python train.py --n_layer=14 --n_head=8 --head_dim=64 --vocab_size=4096 --norm_place="pre" --norm_eps=1e-05 --parallel_block=false --init_std_o=0.0 --init_std_up=0.0251 --optimizer="muon_variant" --lr_mult_qkv=0.4 --lr_mult_o=4.0 --lr_head=0.0135 --schedule="wsd" --doc_mask=true
MLP neurons of a small language model. Each row is named by its layer, matrix (up: input weights) and neuron, and shows model dimensions 16-207. Each number is 128 + 24 x the weight over its row's rms, rounded and kept within 0 to 255. Numbers have three digits each.
Before each neuron's rows, "fires in" lists the words (lower case) most often at its 100 highest values on Wikipedia text that the model never trained on. A number after a token or word is its count.

fires in: "a" 49, "the" 31, "billboard" 5
L8.up1262:132126146129124139109087122110170118112173068119139120123109131133109077105126098110135120085157152120184126119124156117144132145100187115086091102118134137143124148110183166139155150141130130144122129150136157125169115137149139133172177159140106110134111144094112139141125107103143131109102116123110148098174123126127149149136144127120088128150146096107146124139133129138148102121120135144084134119161117105108120178085156089137136091148088149114116123142095141140112129159142119122117135109122133146144134131116101082146133129132091138141124121129109168111095144104110103130

fires in: "the" 61, "theatre" 7
L11.up446:151143115122130125101111112105124097147128198154103129137113136140114147102075099138122103154145125070125121125118154154130156144122132137091161145130127133132137137122132132100094140118104146094140096141111104134120113152118154135138141113124154132100142090094128163146109132128161121145141122139100070155096169154160153178158139131132129109096145173116117171119138136138127130131139156144117126140135135140136130148113156183073137110111114140062161123118096127135082156158150129134110115140141121074097076120109158107139137165076163125108145111169141124183103126178103115115

fires in: "and" 31, "the" 16, "first" 8, "two" 6, "three" 5, "of" 4
L11.up1064:120116161145099109143123141168137096119110138125086131131100083151150130076147149085151114132153118149166142133100136117109127121107123130120133121085164112125141157116114118133101104154129114116138129102110119094148173097146094125142120143141131111112099144121137162144114108140096119138127115138099116078120096136081108161077104133154143081128083145144125144130151144130153076126130104120183108095135114100120091162118124118203119092129133122106104118163141181088116120101100112148133098095130117146166119170129098142136182123109083130127153108115098096157142130109157117136

fires in: "his" 27, "her" 17, "the" 13, "august" 4
L3.up873:099129134173112055129145136152114131149101179135117109124169080145149084106106099143141155132091145141136105125077153089133145082097135161107157127101143099098122090091096130136117136101142125107105104101116151162160143137192148175088109136148122163131094131139108150140147105110106128101126134138126115118096139157089104110145138105136131169138138120107134110123151120139134110148106072141129149092130117124111148140122150137142101114137100098147145197107120109132119109142150137158126142133111149130136153126112151118146150134131155158130155126108117171131118108157113135149

fires in: "after" 37, "the" 14, "of" 9, "his" 6, "its" 4, "following" 4
L11.up560:135120091164149090120188126086163108132124146133113140103112117087147114134152133154115095151137122157124132119109135100094122146177078108151126105104129120106124145130139105118109116091093159128120152117162156146137155187092122166137128115122142140114114085135115107142118176111149166143102142110112109103109151120176125107136100125142135148128102141133109069133128123106125165176143101165115130192168103135162157162077084133100110124111147118165130130098147124110163105113091158113185124160111107100134146099118145094145150134127098127098141115173107114150118086159126113130

fires in: "and" 17, "in" 16, "of" 11, "their" 7, "the" 7
L11.up662:126176133147125096155138121097082125135125134120118131138113113128103104103142096101136154104132153112151094152140132085146132140090118149138114111138127138111102137136129146135098171110128147127125124130094144102160137132134099171140154156111124139129088146121122112157177107129081110093160135111105138153142131132137139137137140115112173134112163142122123144124148130110125114104152094146117075102111143143096138118091158140094057080138149155143120076137114119106138108091118137099151116140155143147097096109119116126103170100120072124169127108184115143131108106148121151093

fires in: "a" 62, "two" 7, "three" 6
L11.up226:120160142146125104121150153137094091105099142116131158135139125098148104115138120103143132133114149132135081150120127102091123145125144093143142119103103133173117105094098115116144101169165106099119135142112104122139107123169131111147142158125078100138128148142114098176109122145094145134128142165116152136160187075140105089138125117159109083130135134140104131130159105108112138132103113096143133137177146146103115122122172138150136140146148133093147138153131116095130185105112095102140140092113145123115069142118088088131103134118149083101132090130068119150141101167174138183

fires in: "a" 70
L11.up645:126122109138136143133138170147103061107113148149106141118115126114141101157102141083149147151141157125142110105181126128137119125142141105110127130106116092133125141096115176180132173141182138136112162149106081120114141157122120117108136137168145117144151167142123145109156120125096141139126134134124164130155147119109114127127148118106113126086082119102112144108128171128165140093120141108139166178151160157109154146142171141121126140091059148091111148107097136127157169107135090095151102136155094132104118157136135105123096179117142155100130127142102139097120123135134137155

fires in: "a" 65, "at" 4
L9.up1173:092114119168139111105156152113100116162145155150147140103091107126126089155159136131154126074136137139158120141123146126132119136134103135127128146140143122124139098157160153160128137119108134127094103078084102078200139121147106149111161130126143107174169188116126129127098123122078114161142108147158180172158145135138139116142119147138114111157141094150118114161146108113154124127139129124178131149161113124142130111145182124082105071111135139077101114117108111125165150129141156125134119118104124141114094094138120123145144158159132120149111147131119121107090115118110081159

fires in: "the" 58, "june" 8
L9.up232:148133183131133122108154115172070087154132159115094132124129129123154188120127113114136086141135085160138132124145124167150134157141158133141126117107097161079116152151122129153129101152104135146141136109149100095137132126103102137106167140108160122091134150143159154114108136114130139123165104155134126115105087143144186076158143135117135086085156128131113142128143149153161148123123087110168097130128126131147162151128139152090112124128121110139158179159167123202124129119154142126158104122116126103104139158129164136109126130149108104101172138134159150122084146151128178125

fires in: "the" 74, "his" 14, "its" 5
L3.up842:128143099143159169102169104118147171102158095151154133125154141142150137090139097144187088126109130108149102151128107128115113098135154112111134131149144157122152097140113119104105168137104148110103125118159137107129179120163131124122138136124141139122159111127116120129082137142148068160094133178109108099154127120101124201108140136109101148172221137132141170097116111110147144109138154103112132121109103122126149110123113146129114123134093141189129113107091148101112117131151120091136138088147113102122123104144124128144152183133116108106117086135120096154112139134118067113

fires in: "from" 28, "in" 15, "of" 9, "the" 8, "at" 6
L11.up205:153131148130143115150118147137148132155139109102116112135167093119130133115094128123080153104101146139184096079135137116115159088154134108081111148137133101082135161103135140130109122148098144110162129100146147136148135155106151135107138082095127157098093105105111200150110159142143147088133125136165085093146148125132065096110132152117100079159113132138113124097106149121101178164141092146127082129133114100188145106098144149131116139119084129098151101171101113152142152143155122135145115163173120112160158150135117131147173175106128159131141102150135112139122099117122116126

fires in: "at" 13, "of" 12, "against" 9, "1" 9, "in" 8, "the" 7
L9.up86:147088132117080147141124165134177131121136148119138120107125113114146118135171119096127144147093118139132126164125090131100101136120097144133101110131140116131107117147124127129083166128123115113139111160130081123106109153129152072102134104182108111088106104151130110151146133101205128155137141135143154129119135135139108171125153138135140133149102142151116093111078127142087148142126145051167080084111169122088110158082107103152136089157158125137104107139141147125126071081117145113154105125106129171139098154155181115127154146134110137185152107141174154115151140125125107111

fires in: "a" 80
L7.up688:135155115136096147158152193164107136147117102160093088126133097126162131134118116109133132118117129123122156094146159139125099129108133082150154115100129186128120123107126165153128160158137155166124132128104079119151125128125139119080135152167153088120140144095083122128164127152137128157118147146123156137178174108155142079144132116117089142127153155124134089103106176099126138103147160163130122138125084083140116143120105114101139114119137070122081155137115077113122149137173160119146136125129139173110130119097120155107121109116166143150112149118118138107106098119148121142

fires in: "which" 28, "that" 16, "this" 8
L8.up626:125186135070159123130135127102114122127126114126134137166178123166113114134099189129157121126119127113082134139162122107096145111151085154110128134098143133110141164118163145140134166121128130111126133134162109132125162168123064140120127121123118145131114102140164126147095170104085112132143156091087098137129102143117098151148129156136128130141131117123118143131126086166140083111100100143165093111125122129125083119145135116138161114146147123109166125104115165074104158101129096152124104114087164127110184151154165069130120181134135114161120113108139121130091144163109146095

fires in: "and" 49, "to" 6
L4.up839:114145066127189123131105092104133182107100122131122155131128101121141180139114119138149141128108114111130149168192138105153177107124080093109181154118121103176100112140154143117125140131122140140124101110145131115135082151133151138110152133116115106135074124122142126111172152125106140100118132112118088121127130116163141146122126115192146166103151146178124125154106117138140082093126132139110107095110156097123135137143167137140091154146109128123111169134136110132151122147125109122158089126116125105107140131101155126129154124121150118116068123119158140079155195103145122144

fires in: "which" 58, "that" 15, "also" 5
L4.up790:152153128131160121098090124117146121117111156111122175176120111117142083147126108083140141182148113134105117119164096137073121119122112094104114142123117158110150097167086135158093129130161166131126161096144149147112177174163110118117130130140116136142149163145132107152151122122096112092130117138139070146112134112084090166194152134119105136117095083138115121139121112183136146123147110125120115149114129118095095098117128121136139138111149088152157149153155123106137145094068142130100098123152134133126143145145132138113122197195144151167152127092154133134114132130112112149

fires in: "as" 17, "in" 10, "kendall" 8, "second" 7, "house" 5, "sessions" 4
L9.up411:133146127132098119103135126162159121127142159075083128068129134139154138124135125118169107126164109169139123120150116121177123128089148096104144093167150120099138134144106131095116160130124119142100132114133145142104129098122145166101153178148115113118100131105124147132113132154073088117137138126110149152133149067099107114137132149134112165135124136164129106145147158101075100175116121122125169189128152097088120120127120177118095156162141126108149086134103144140111122155168154102126141131106148167136145114148111118094135115128133111086114136113178154179093108107107113123

fires in: "the" 72, "his" 5
L11.up1241:153139126088140100094112123122122160162122127133117114149104113158160162146146127106155115110120096119161132134146087117112090140164127162103132135133111169157124124102148143158116183136099164085109096113098088116170195141130147145127102138114156094132134126065132133115126160133129105106145108157128148130122135126176069102116124186116108139103127102126139154110084115161117094122103120170100136179114100156136140161114148151113135134091106099136120120149128118135168134106126089150125089130120168133094154104105106111093157122129141100162128092161153098155128102143132162096

fires in: "of" 30, "his" 14, "and" 7, "the" 5, "their" 4, "other" 4
L4.up576:116103130111130112144124127153114096144143118151146153115110106138116101132144090132174149105161096107175084156146138098129108139162164138096133094146129134147174118138125135135137138133114168176129112114110109139153074144104112170135143155090125109161109152122090123120146124094122123137181129121082072073105112097112115171125139156118154169125144088105143102128165108128083174080126116149097127125190136195070135127121190125142135132163106115149140143147126121119117128122070144083119115115126129143103112161086146135167149112165149096119122111146154149101123096148103137135

fires in: "de" 27, "of" 19, "from" 14, "united" 11, "the" 6, "racing" 5
L3.up836:091116167128122123131104139120118096119154098128136109110071106098134117134125132139148158138120120164114159179157109197134128141104118129118184152124075160118162123140156102122120127108130134117110084130139124113125118099127101133123132147133094151139103159140113092098132140095171134116123093171080131108132111163154091156144115128159136115153129161143103116115148122105149172137136082122158090132097140136139112161177117116086136120103121086162111161151142136132107109159107090133097181123144121125127145158084128107162143156111124114091120095151123120130120128151144153156

fires in: "place" 25, "of" 22, "the" 17
L3.up746:185134145158094042134102129122102160129114134112108115100120164127157108095127105056112143125139116185111163160099103143101124134099146145133099099111173101114125115207141110111074103140129086106141157143134098148135121130185156106105112152122161154125120107116156134138162097133168161138111137096126164134113162132094144121102096101173156181135117095132092100120074135120125131100122128095185096141131084130150158118120118130134071135131120111119160120135123135136102122157135146127152117102131163138145096151155117127117144107129157152147095104146133106133117162127146123142

fires in: "the" 88
L3.up665:129103133132104088125117130133128104137180108170053153111123101098167151123108109128109111139185160148119131145156133135154111130125139118142134112102095143121135124087133122112145120124165187126102171099125107157150125122146130137103176103112133102124070106146153128131093148097173102111104151117116150106146121152144090158126135119124139143140068159133109169130158129103138147141170105066128105159152155168115114116154103137118116124152134122110122110150135126103124108140118115114115159109130142153159140157141124139136104165128102159128111103173165124131099120162086180126

fires in: "the" 43, "however" 11, "3" 5, "his" 4, "2" 4
L11.up635:150142149151142157156113125116093119126137170159128154160142123101147132123142144127108154126155135129148119149136113121113098091121150113140154053146140101072128102097112137128152119136173104097114157084098148147101119111146107114102174164128166134106103149068100137157114091122134125156099139163146124121162132177160154131127111159114139170116103086132128127143136123091108153115115060122154131130203107112157111115110143141142117121143139117120110106108180136114104134150142106119168198141130128171126159086122114139105154115074128140118128117147085162151091133129120127098

fires in: "would" 21, "will" 15, "may" 10, "might" 5, "days" 5, "year" 5
L4.up468:123150123131144153105100083119143123104168114098125108113090113138144090151125112141131151125144119128137118101176098124188143067144119140127156159095132144121145130141106130163148084137104087144123141156086171134146138140101183120153127136163164154121152163147132136122100151137155120119139117117083111152117139097158157147114125148137137101135154163135101111116101105114172141083094103103126132114130141126141156113097184132117115125145154099123120147122128110133191119149131124145159148079115098091088108116097144163140101181109135061110066137113149152142112113150114156093

fires in: "the" 42, "which" 6, "of" 6, "a" 6
L11.up945:116112088057097122122168142110136129130137080134117071136153133145143126123070142097171136098159102133143165150113112136157147095158096139139153142134088156149140135160120092148133135142100096153168128117113124093105123142161115071129169084098052127128136111147124166121098118139111146142127119107087169129146148097167142124156117161142132142128117165118121190138153096123136159117132145163142129129136111095108160133101114133140105135131144132128143112155143123115167117118117103107149129158107145156126097139132125163134188101092133123143131084109116121105130165128129155136

fires in: "the" 47, "a" 10, "s" 5
L9.up199:143160106130146170103109104142150138131135091159126132128100137130140114134123147123128123103133099124122131119156135094139116138119130128163143109117151161180054097094196105146123127159106130140162125122127166114100084122125144132122148115141125132124099119110169140143125152106169103117152103079114128116119101112121114156147113110124111124092101096121136128144114173110143135147120158123140121175155113167082132121129140131134082099160086121125074122146145111178136132152111173131153167121154143154130132132142102092147124134081158117129163129104143134147091102145125112169

fires in: "and" 33, "a" 19, "into" 11, "in" 9, "arg" 6, "with" 6
L8.up484:148134134156126130152133146112089101122152086137073125148119121141101093109097099126148105116124172085134095136128133134141123130096107130121148157121189121144109146143123156115138168128159145111143129095104181101126172120119109130093148165134126132110124167154134118077131119124098064151090155129087109152185138072129129159090176104136126196123100140137144113120102122161129113112127126146134116150119120159089178128148132133146116114190171104132115120135118104134170143144122143107128105109142139149075118129152121139119142098123163113170081132115122179114119146139150088125

fires in: "the" 26, "of" 20, "opportunity" 5, "at" 5, "opportunities" 4
L4.up875:134133097109124058161160133110175097134088147135140155099128110152140118100094123152132138127076143126116130117128133099156175114141167128125165155154150144118139148131126090104125109183132152136167117157106153098139080121149140131115149145146154146155101155132171138119103083114102105091120150138115111152129169128121151122125154091080126111141128138101147118127151123084106101161123120148121083115114119096140179196104089088160128112113152154150127103109102106150094125129131133166134153144140167117130136122126113082109135131110071112152131097096129138124141126121115114114

fires in: "by" 46, "of" 19, "on" 6, "at" 6, "from" 5, "to" 4
L11.up279:118137187113130133162093084133151112122124152114132136146136108133141119105129102079197085189129150130124118071135155137188139126144139145107178105138116116125123119141102119093164147131115075091121145109129167158111124118140124147126115132167135125105148125085147126149149105167062159127146170116110105153102077107138132118117141087114122112126124129122115140143120122153146146132153097111136084144133119137086125123088158156113096103125084088127125160092108153114139106137138123082159157098151166126127098142165167152111164126104142110150107075127099120117131145107202107107

fires in: "a" 28, "its" 11, "the" 9, "an" 7, "no" 6
L7.up960:173122115114097116138131101155150112108104116106124143098114123113129142089074091126129165104095142094164095124158102147126113112118139136097139127137150151140087114130163146106108120125109175153097131111118139116120106110104089063137122161150110126084153128130115151139110138127093129164108102125115125099146163141142099155147129117150063101146116131125095187124166090152132108111130166111119154116142158152159109172091114127122111124144131128100136126092121140134131154167088101119178119103093125121074118127098082089135095123085149101124169133146143117126130157155190131138

fires in: "and" 41, "the" 13, "s" 6
L7.up484:161139156120132146124151082143137148127124151101118129156145101101141136123118114137131114139154137130146122142102172121128152102120115129108123137113146113063141142149138173116119139129106149065146143143117136153159092112114135137144175123092115114146115143138130126136162094143120124120099062142086130123130108127080131171105124128080181155096165137126187129132136128119150125103119153110101090139096102135117090138146134149134094108162124111142088126142130160143133181163128129082119113140107093170177173159068123103121220123131127109147072148141121121138104137127103121087

fires in: "a" 43, "the" 22, "as" 5
L11.up230:145119131119136132126140140143117079133137107120126105166153144112166127128140149085147115150128118131148155138135170149124126158145104125144166116104099139087073141136132121155150121103079149108121126102064118128150147158129087106136190112109123134084143121121162167087118106113147163123164115165124148145146129143153148171125089122129120112131084147142125141133096144145108113091153125155157110153156136112113132148097121135104113099138118104138112116126170108088153166167121162129105156108138094134116134097097145152171121135164110154147143121086142121123147127121108103167

fires in: "the" 85, "a" 9
L7.up506:114083095141105148144150166099110102127131098126113153171128106136110142106114120106116134110094115137124123102120099138155126108136177146116144157084173153128093132126143132132129136170120146116076179164133143121143116146155101126125098155136095136133104107115126128143124169142160139154121123134098097111161121123135126119139124121130160129140134164136155153122153139111158149115169177133184117160162158126116163166151139139146106078119146117108105157141150078114106179114153108124127170138132179118125116136189147089126156150104111121169174099094111116084034129115151106170

fires in: "his" 48, "her" 19, "s" 5
L9.up874:132153149119097100132152095097115125176141133136172165155117140128179130150124144133146121144130089172102137131137154121156119166115122107099134141121095099130133108111153107132120110105099198144107089085133113112141129117123110149155091099124146114113079137104132108197138126134124118066145158130092127112155109195109133110144110160088115145099122143147128124127117127124111078181089097124133153168140115141159102142101143116113162072135101139107144143175116150137126124127093149146093175098122140150154088104132176135145128101121119104153164120123146119120115147149135167079

fires in: "for" 20, "on" 18, "closed" 7, "justice" 5, "about" 4
L3.up673:159118148131162109100106133101171132118101148137157140117101132146122132181124095092121112175167115128114165137116101138076135090120074123148156101174106127143141137120108164100120154072122149141090128165136120153140060083104116135150133143144109113134122108088140119101181112097098164086153118137111088106140088164119109119170114131082116132139119146143144158147115143122146189100146136115109084166100149138099156149106100121086119137119109126136137165144137115128135164163137134139167136135156136090120112147130165165156154114109111131137115120139118118137133081148116101114

fires in: "a" 76
L11.up863:146094071150108123134122132122152089116144135131146126158102116103100151149127142112162127162124179152147106094157111123135088108126158142136154126129099167185109141099114124119134126131120128122102157155123125118156100090122095085109162162154174132138135118115146161095134099136139140136148115095119135121162104109156100182162079093135095088174140100116124136142154143147129119118121141165139135161149126131149147088115133158111090083083141115081121123135111113116090133090129093133123150144116142134072150134127131115113130144129153155125106139104148145123106123137146161114

fires in: "as" 28, "which" 15, "was" 13, "in" 7, "and" 6, "are" 5
L3.up250:115145152123106106101120144120172124156114131108096106124091164112132152123156129127103115158109105125112095104114122115175154124093112120099133104123178149114133104147132154138081129162139107087119122157164139143119145171128137147179128150131143124101096127123135145149134146139139130121133125129097111192139110089119157163133120138134121076149122152116142104117167133111131090138112112136148106094110131091119134113093133149151096093134143116143105148172120116132144153149117139127133122066120122181108137108102112144117137121115119086135151137124108139178172095187077069130

fires in: "her" 27, "my" 10, "his" 8, "you" 5
L8.up911:122142118155133119183099120191129100116122159145101145163113135104146136126134100108138126089133110152134133159166135093135106137147116116139170145089146125127147178151068124171107131121109118151133130067146135105132185169104127113131125151143109130139096112137090126126098123138163130114171135180067120086136131156069123136137169102116077117126128159115129174147128174180159098120132130143117129120146100111112144140121115113119104147158115125174117171151120155120130153138170138142082169146116155129149145142140140151125117132153150089174164143162137142129109136150136160122

fires in: "of" 18, "by" 11, "to" 9, "a" 7, "in" 6, "the" 5
L11.up182:137129148167095086146123126124121148157127089168136134124143145128129126112071095148132117112112196127149133149094134095102131135086142130125097145121121107114139074125102164130107112100112076124141150092116140106160106116147087094080152153123124138123108118082149111141154133133076134154144124069081095140135124121147150132150098078156114111129107046147067115112160109128147118130121137139147132168182141140109157143106117158121102173108121102153131138125153114154099138139118115126093141158109117172128106128097150129108167126144145120152113107130115186126149129133150154072

fires in: "to" 26, "not" 15, "would" 11, "also" 6, "might" 4, "likely" 4
L8.up952:102087136112115136090115127117139168112130152113131109097146102122126122158116147074142124139105106147140138119135118121129150134115136146112134105104096166133152142129121113112115128123115056142125089119108097126110123132122172093172130090127189106161059131173126115140134177144077163166129112120102085158124110132118127104151121134104164082137119085120103158136138112145123108159113136082127138162131144102138105131119169172137129097124190103127118139123178089143143090149119084124119126098130125150128124129122127110154162141111096131165112131164138109094136117178171116100

fires in: "a" 85
L9.up276:157113112122140123099153176149119103154138114145132159093106162118150156127119144137153164152161126154140136110109106099112123136113175066120119118076141113161121129100080144123118162097145127128138127099130123125139100090161137143165151144121093123154124122130143135154166164115121119161161145114145114113111138121125121103130124096159122117144124145160130118126129123115144182133139150142132120171136131161111179115120150138116112123110094141150095129154101123132090153104136077121121148153121151143105118084124133097110147108098117103118176119118133134142125148115146105150

fires in: "the" 23, "a" 17, "became" 9, "s" 6, "an" 6
L7.up1111:138140140120134102150141138149110122125151140154157140160097113156134105132125171116134146106125148111109085160119075111114115123122099130110117138109107119135125130120164112153117149177098123178146125126146124089145101135114157131150101132145113143142159147134169117087103120071157177141133147140056143126143106141128123168103114137166130124093084075099105125153065112137142111172151162133145108165126118130165104096125101140095107083143120146128097101169144076094115121121071154153105094108110148129098134148129128123119147118146159098113133128144197083136148097134106136124

fires in: "to" 44, "by" 16, "thor" 4
L8.up1234:153122134143132128097150115084117145130122147156117114150078114144164152110119118129118156074151126158120143145136174095098180105140132170132129122076137140105155112178120144117106158148137124128125065133083135089105112119123148126133148123123125144138113162120136118104117101112111117176113109133119108117107132158167140108098136124130131142152139127103143111127148112117133132127117143119124120130108140119148123112137099099144118161153148150143085125121109166163133154125141152141154074106148121107151144160125112104150169107129114139150077089097120125107124178127094113065

fires in: "to" 71
L7.up1116:115140134116127188138160164124144149127110134113126125118131120130152107120126151146066143139154138126159180126134106093118133073182152142096153132129111116143142119142128125167163140170123074166136113118096137130109108107076155118102118141129106096119151162126186079134113151133130121146105114118142106131104163100135144143164113131184126093143120133088137104117075156130143111129086195106111128113131133103090138132122112149149110123151126088109101171119117122095103108090137106122122133123137138131124178146132165150141181124134125113178114098145126156124164122129107075107

fires in: "to" 42, "we" 11, "i" 11, "they" 7, "the" 5, "cannot" 4
L11.up1145:111179142077148129136119146121089122133161140132123116158105105149139175092088148124151108127167137107161095114141160105149122081152118123107158180105081106108148117117101107175107134132123093114078067141113127111156151145153119123156132128122100131097112130103113135102155144154142130136108107157129132103079136118103153148142158115127146148156154094143134123083147105104150128158140188141156141160173116102130171137157170127133127104098130111144062165124138120097138158125132151143112117108121096153135118143152042157180137111118088115113162095150092147119156115151119121086

fires in: "as" 15, "that" 14, "and" 13, "although" 5, "to" 4
L9.up1220:118102101183127115113115142095143111137126130138116135132110139089155153130137174075125174151113125141117138162110155070093139133128106107122113159136150153137094128136117117116145127104099083132098084151106104173120114133139120126124094145125138138167109109117144117131115174065146103183097125104155129137111116161173113149138111127190179130131112140146132131154114088123136110146114137142139106097181138082130128135133082134107109087104142112130101129117153160152108142144161094171148113131100131161113135111161144155153175121129135112165137110164095107109105136111137148109

fires in: "and" 33, "of" 27, "in" 21
L11.up993:097095105131119138148146132118169108146110156127094133114132089127135117131121155118136098104152134158109132120141122111153149127101151149105168095084137123106110129131112126131119132175133095114170154115122119123140129112122117140094103090171141112141147131121142142171160128156083128124167130171112100148104113098057165119102125116143191127143162157121108103163142139116143110112148115108117161140123092143188128145117139096149156116138138153099127105154149112137091139087069160154122097126146140119140149130127114152134149131106153157097102097131152178117158153105138119106

fires in: "the" 45, "this" 5
L7.up856:093162141144093099106117115138149099163124135114170148127164124126079122101178156111120116102103093156102136144103118127134130111137120111106083156143149068163111133063144128163102141170118122140155170144131134140112152142131126168148143163119148125121135135152107067119105101154123108112163144161102106128140142139073135152156135155119098120138135145153153134129133114107133122158112125150115108187159144174107105164106136173142092091094129138144133148084149097134094128093143141111137120167161177125136120123139087131142150143113064125121133155132118136088105144175117165138

fires in: "as" 15, "in" 13, "with" 9, "after" 9, "since" 8
L9.up995:143153156100098141106164129107175154176147163164117107146119136125125157122120142148083152145093096115124125127121139109136115128111105112149179148138116155135132114168122120106112135132107164139102122113112176167119139139159124159140156133150146080131151135149150091094072108161084126136094105155108124170113113107110140084138088139117161127119172105094139109134106133146072112157177113124099119126124173067092166164147139141130137145136105141137140102153098138150082118103171160148091092134148124096102127115128116143146151114122127093096143126115131096120160096117135128121

fires in: "the" 47, "reopened" 5, "its" 4
L11.up1128:128112104170122118070091146160129123149164095113082113184086139148187117139138139088091070154119149141135102122096128143125140154133093123135100179127138140145108137081095135138124114162110099122112156180108144158159114076159132135135091169141138127138127099088159120138131135135122146133117102171123123123125094146164111141135142135128082122098182113094125064169106120121168149147106151175131152124173111151113123147130123157159118087113152143134149136106114155124129143147119170127106098137156118106157152131120071121119122089148116146102096094149159125118133130159113121114

fires in: "a" 61
L9.up1104:142138117129134150117093176129149063102114148129120095145090116082137139131121144105140146113100109156151127083121156110117099171121111145124122115071143150139147117133104161200135099150080098131109140138105141128163126136118139144098088143174098093168157138120136152108113105130093088159095126158138142123163100111105125137102115175113118123162129109133151169141146164146064138086111168149120169164101149152145118082102100152109113107121153170102109141129119131090120117126129125139112118125111121131110133123132130158091087153145123105121158131085146117141127153176178137116

fires in: "that" 36, "of" 16, "at" 10, "the" 4
L9.up306:153122151128135169140118076129130125089132190122139084111182090145166141104100130112118131147145139118119139108131119130104179134115138137112147116080088102087125146146083125139138088144115138116135105134105114164123122157113100109094144134135126146114131112118138138145143076085120119149104186118089101119096137124152127126148101134121141121141084101145136159136088133107103104135136129132119116141124106133102131126107100133134157068122161144136135149111106139124147124135118140123149131158152145101132107104123168127087143176106112103174130123127145131179153121078213135122

fires in: "the" 42, "is" 8, "its" 5, "nevertheless" 4, "would" 4, "his" 4
L4.up1012:118160113136129097077177101164151130155135114179131104157132076120105115091117121131140141127163140158154124130122079135111104104115145179097133103155122165155097168143142105112148144139156103165134133119121131200175176145142138120126123104097158140133078101123121111127127156100146139108153105157107133112145136139126130154133126180109131129139093138140137084097159150143126113136125112125125138123158160160080126123100114091147121129140123130165172132146107135124149124162100124144100124099125178067088154143179121098164144133105143129133139110139096139120098077141088119123

fires in: "a" 83, "the" 5
L4.up1156:087163100162130151103159148159102162128114101139125142107126141107148140118099113169148136095090131114131078121124149127095118108108109098097168126088141146105134148130118094077158170128127104174109134088119106160138162095129136111113162129082135093157123128141118164115155100127105104143102127165126126126142150077132154153128111135152092180134121136129099162115101149140103143118153139134129163123137106117114115138116163149130076088175169129116152100141078124110101121139127114182154164127135166160126127092116137140134142151126137129113089126124093136151076136115178111155

fires in: "the" 83, "from" 4
L9.up154:118150129141141115102111120105134132069124129129104116107150139158134114126131131130128116124079148130147097095130180126157137095152147161114150122119124116146099093120124196118104136134132122136127126119098143102172128107117122125119170097153118129112108105107170143168118138074139123130118147092134120097115120141146107141126142130132119065153161121110129127074112138135116146147174096142107157114158099106108114143126104164141144140122108121114120116112158113069102154139108115148121126149160099167122128181128108156115186083115167128193121097156139129148116157140114129077

fires in: "in" 53
L9.up1052:099153132085163156150153114128099114154107109140092138087120068175142110149110107147104140109119119140155125158147123142157097123122142122150142088125111109164141121155090134101139145136131088096162147125167108105109140115158115136119131128125137135120104146134097131157129173106096115131137117129115084164112153132123125079097139136169098071117146148139063091166120152147153151165159129138119135136127154111126144190104127124120090133151127152096131100128154111131138146157077146195085113144184146139122126180136143150111162160102100119134089100131138062109141116140103126109

fires in: "in" 42, "on" 20, "of" 4, "the" 4
L3.up832:161131189145178091125137138161166112107145097107131136075148136148115124129115122129124147115136077144165095115122155120160165133143121128128145143127134118146124150157135129147126145135123142094146160084140146142133151111083113078107145092167101120137137133092162112104106118123133110127128103097080129131159161097104103104162107142146110108137094088163117142119177158152132142140113123141138109136090098162147139127139155133106113139130123198137133138105151079161153142180127121153112121120116132124130094218097137135109080162124165148122139128106177122122139141130106147153

fires in: "the" 40, "infrastructure" 6, "among" 6, "all" 4
L11.up752:136130130117153132122180156141112086115148117140152070141143132120157123112112144147074152138187203091113127097121095125148125137137155121127155130082139157137137173116126122143142140145090136153094189147164120136105108096121165178123138157084141127146114136142149113134107120101090073151134143122130146112121103124113108147144109096117159147098131137133129127136074101122117129139151094096101117138161138091137113153139126157120115102122108122098127112132118107124141104112156129106120154174133136153133135108109123126133136127110123105157127110168123148132138102136117135137